Part of a small language model's weights: width 512, tied embeddings.
MLP neurons of a small language model. Each row is named by its layer, matrix (up: input weights) and neuron, and shows model dimensions 96-351. Each number is 500 + 40 x the weight over its row's rms, rounded and kept within 0 to 999. Numbers have three digits each.
Before each neuron's rows, "fires in" lists the words (lower case) most often at its 100 highest values on Wikipedia text that the model never trained on; "fires on" lists the tokens most often at its 100 highest values on Wikipedia text that the model never trained on.

fires in: "the", "through", "from", "under", "within", "by"
fires on: " by the", " under", " through", " from", " within"
L2.up1547:451459486497513489546461463555488461502438517459492509502425541467562506436473529481487494502540549485529488524473469506574489539513561410505492543502498476496479570452489512477507496493505526605429567547570545462596563522530543524511517557446513513509432489525500482470495570418421416467505530556465491543558526507540427554493518529513501535465520515509546462415439516492453525500466514498485516404537483480454444524555545500501418558495446505434558482547523410530591438521500558513431470462513540468465546482538555551412441563503481449495526483542546504541545496474501465458512462507513482446499551525511515486479514493525508536545463498488481501464503538493499566427529487518551525537506483446503502462519494565546528532434465496469559464524496447545524491413542475

fires in: "his", "her", "state"
fires on: " his", " of his", "ing his", " with her", " State", " her"
L2.up1411:517478495538558453500420526514480524538520529578447451494501536472458474497523487504418461558509504570460511556483524535472481562517542515471443584474450476471419464454527518542487524507454474470458531525482475463432570545553574499461422501481462541529550434485519479532480495520413488602454494573508497495500442520603506512450503554508511466487501540579515539488490479465416478507540543446510491517462458452589428450452515513499533474501492535510531468454493541507424505496512512461512510467553503526518461462443451509440561506509511430565576570589463456541531497467478457496508530472481563482514545561507536521470535475486535499471533513494490517414503499485577470444563449540477476505505515559437482487475540479433479551506565500483547570536448514603540538495441456

fires in: "in"
fires on: " In", "In", "ing in", ", in"
L2.up442:563471516542600531502492488520474514454479479438515511470533520493560526463488592477562511454537526484440487507557465602554401479525554527472515505510507430449501497530477443549476397410500484491535545522543579467495516473519520535459504502485548514539490538521501513502523463530524456423509552534489474532468487505500472555478460488595451516462438475525478495529567491428547560546539517496539440444441503566510489476478537487541539609512497461475517456512535459478546513513483499457497530452550547467476511486529502511482423522527478457500452507527596590522533499516549483463488490503463518555532516556481490527495495575512507573458502535498455441444550491420465456533488514474508500499529502564498492418539528525472499485511521518475438442497461492467547477561534596

fires in: "and", "1", "to", "boxscore"
fires on: " and", "1", "sc", ", and"
L6.up647:511507477425492483480497467472489476571563463468503441492520561549536512454544494559543511499504540528462518464487491393449434547428462489483510508538455539546481475523476545515546483429546543573513593481482508525502537534467548524542529453443513532463474448495375558560459498458438543545568556464470503593523538466481498500533525468440442531483470497567459446458494486504540466471542467400441516532505480500535492440516515527520513502532498493500444533463497552502488513490603489516518520453463529491447530461501477569506407455476496453538511481575482499491564477484468472498396523447502536519553533462496512480489474493498519511456439443472493519452513492505481495425501456530525609536492461461441477474539529548511512539489487560462442427595509520516532523573406552

fires in: "by", "sonarpur", "from", "the"
fires on: " by", " Son", " from", " by "
L2.up739:436479423419518559545490531480489464430463510551490594516529515423555493526462473544530570513568496512516487529478528517520509509452513423524474614431550533504499498506444549523555540421551555565512510491449514459483568464472587534531528467485461514543438540498535543512493463453422467425455530498485534486438439483560558481547521602596461509449539488493549510528454511566498541503530492541469510525471483491498484530531473496462434521547452581581476485498548424507488492462515497410495450485507518475476516496473482508513472517531461534467527538502497455475479518464529546436468500568433530532507528512526509508409462460524541507444446433501452518436532484499526490495568458509512475507433570482487457450481553501572543534486504483520536512449497460510480541470556501

fires in: "and", "or", "but", "it"
fires on: " and", " or", " but", ", and", "1", " it"
L6.up1043:541528511471458490490547502499451480516531546451469474569453516530490464460467433473544485552478526530504453444490496516573394607451398520515451485472473522477504467577523425480495534504378494482506529434498518532467536456445486461481453527550480437499436516534474558472486574461514520574495490494446489511488517519511480524542517422468501533527515541486490402468469538499517486527512527478518473521460488547511556420597481438563507486456577487498515461503535435546489450474544510542505510505503566499496529546455462545536518540460502430544537503555521476521520539527438466552445515497483541553545557560418547517524479548521500480501469584457494528472535545444443516456504482523423443513523541490432551505499504576495496484442479495488477430528449434470444503467522500

fires in: "her", "his", "their"
fires on: " her", " his", " to his", " their", " of her", " in her"
L2.up862:497480479501464544464443494526438486466530435436573485582501498506554596561421447541499546544450532506454536492428466479466450548478469467588583485524536446486452538391433455485483477472476552415533488541516540441491460534509544520536457500533527515501479476507536422503483512500438477570526536468524542459517507497591495498531533482473505473556480449530443513462511424563510532494552563447575478517436557486546478487485502512564476484557505539535509543446469493491506470483565454478519467455480508547484482456470500430543508551491496524505561505549576505506527544539512528510533507436545558479534487584481501428476533465493518430500494545479507539467510551533484498442470485463509550467464527503561457434467560515423423535507454442507509500458517507599519546469442524

fires in: "in"
fires on: ", in", " In", " is in", "s in", " was born in", " (in"
L2.up1250:453546512479504429481443523529485517475496471454488490532541536520492469443472568522454525507426514497390505486561467509536458447441494476527518550528487462470470551579487463542449478441514531487532497510476485522493500621466526529533566509467495467470514492488520484524490564440527537464541534495473491524459507482465493544550527494474503580517488507472570539545527446500563561514476537533467507537490430467511543459588488439559493457516524499498560505462551592396516535496445470520475476477445524557440471478510528537500463472485507469492554533414571489567509471496599480533463450569520465461460497471547517505435501460492499563473483580448493504537622529462459502459484452518454490503550517470555517465523547520431525504470499482483528467459524456479533504544549525

fires in: "his", "aporhina", "her"
fires on: "h", " and his", "if", " with his", " with her"
L2.up1842:484487458435518470481524550416458454488565513512505536554540489496493501489510508497447517513485546482466527449453484551448452490472550430496553467534519421500483465527494499495540498434519546582530487506432468509473532587534498461514500456489494532533496512528418479476523445497499497561460485467546537530495543477531491446513424409521557489485528519564501446529480461491539483450509522507481490516517478517592449428584404517500535546518540530511492582503531503536466544455576462468479548596576517567556447490402487555454513537498523469588539475520408540509486496472494540543446465414470502435497446558533539411481535515523526487486528551467481537525486463495558518530507473481512460371500450530516470530508465526498539511475500480490478500509502485554497482474516478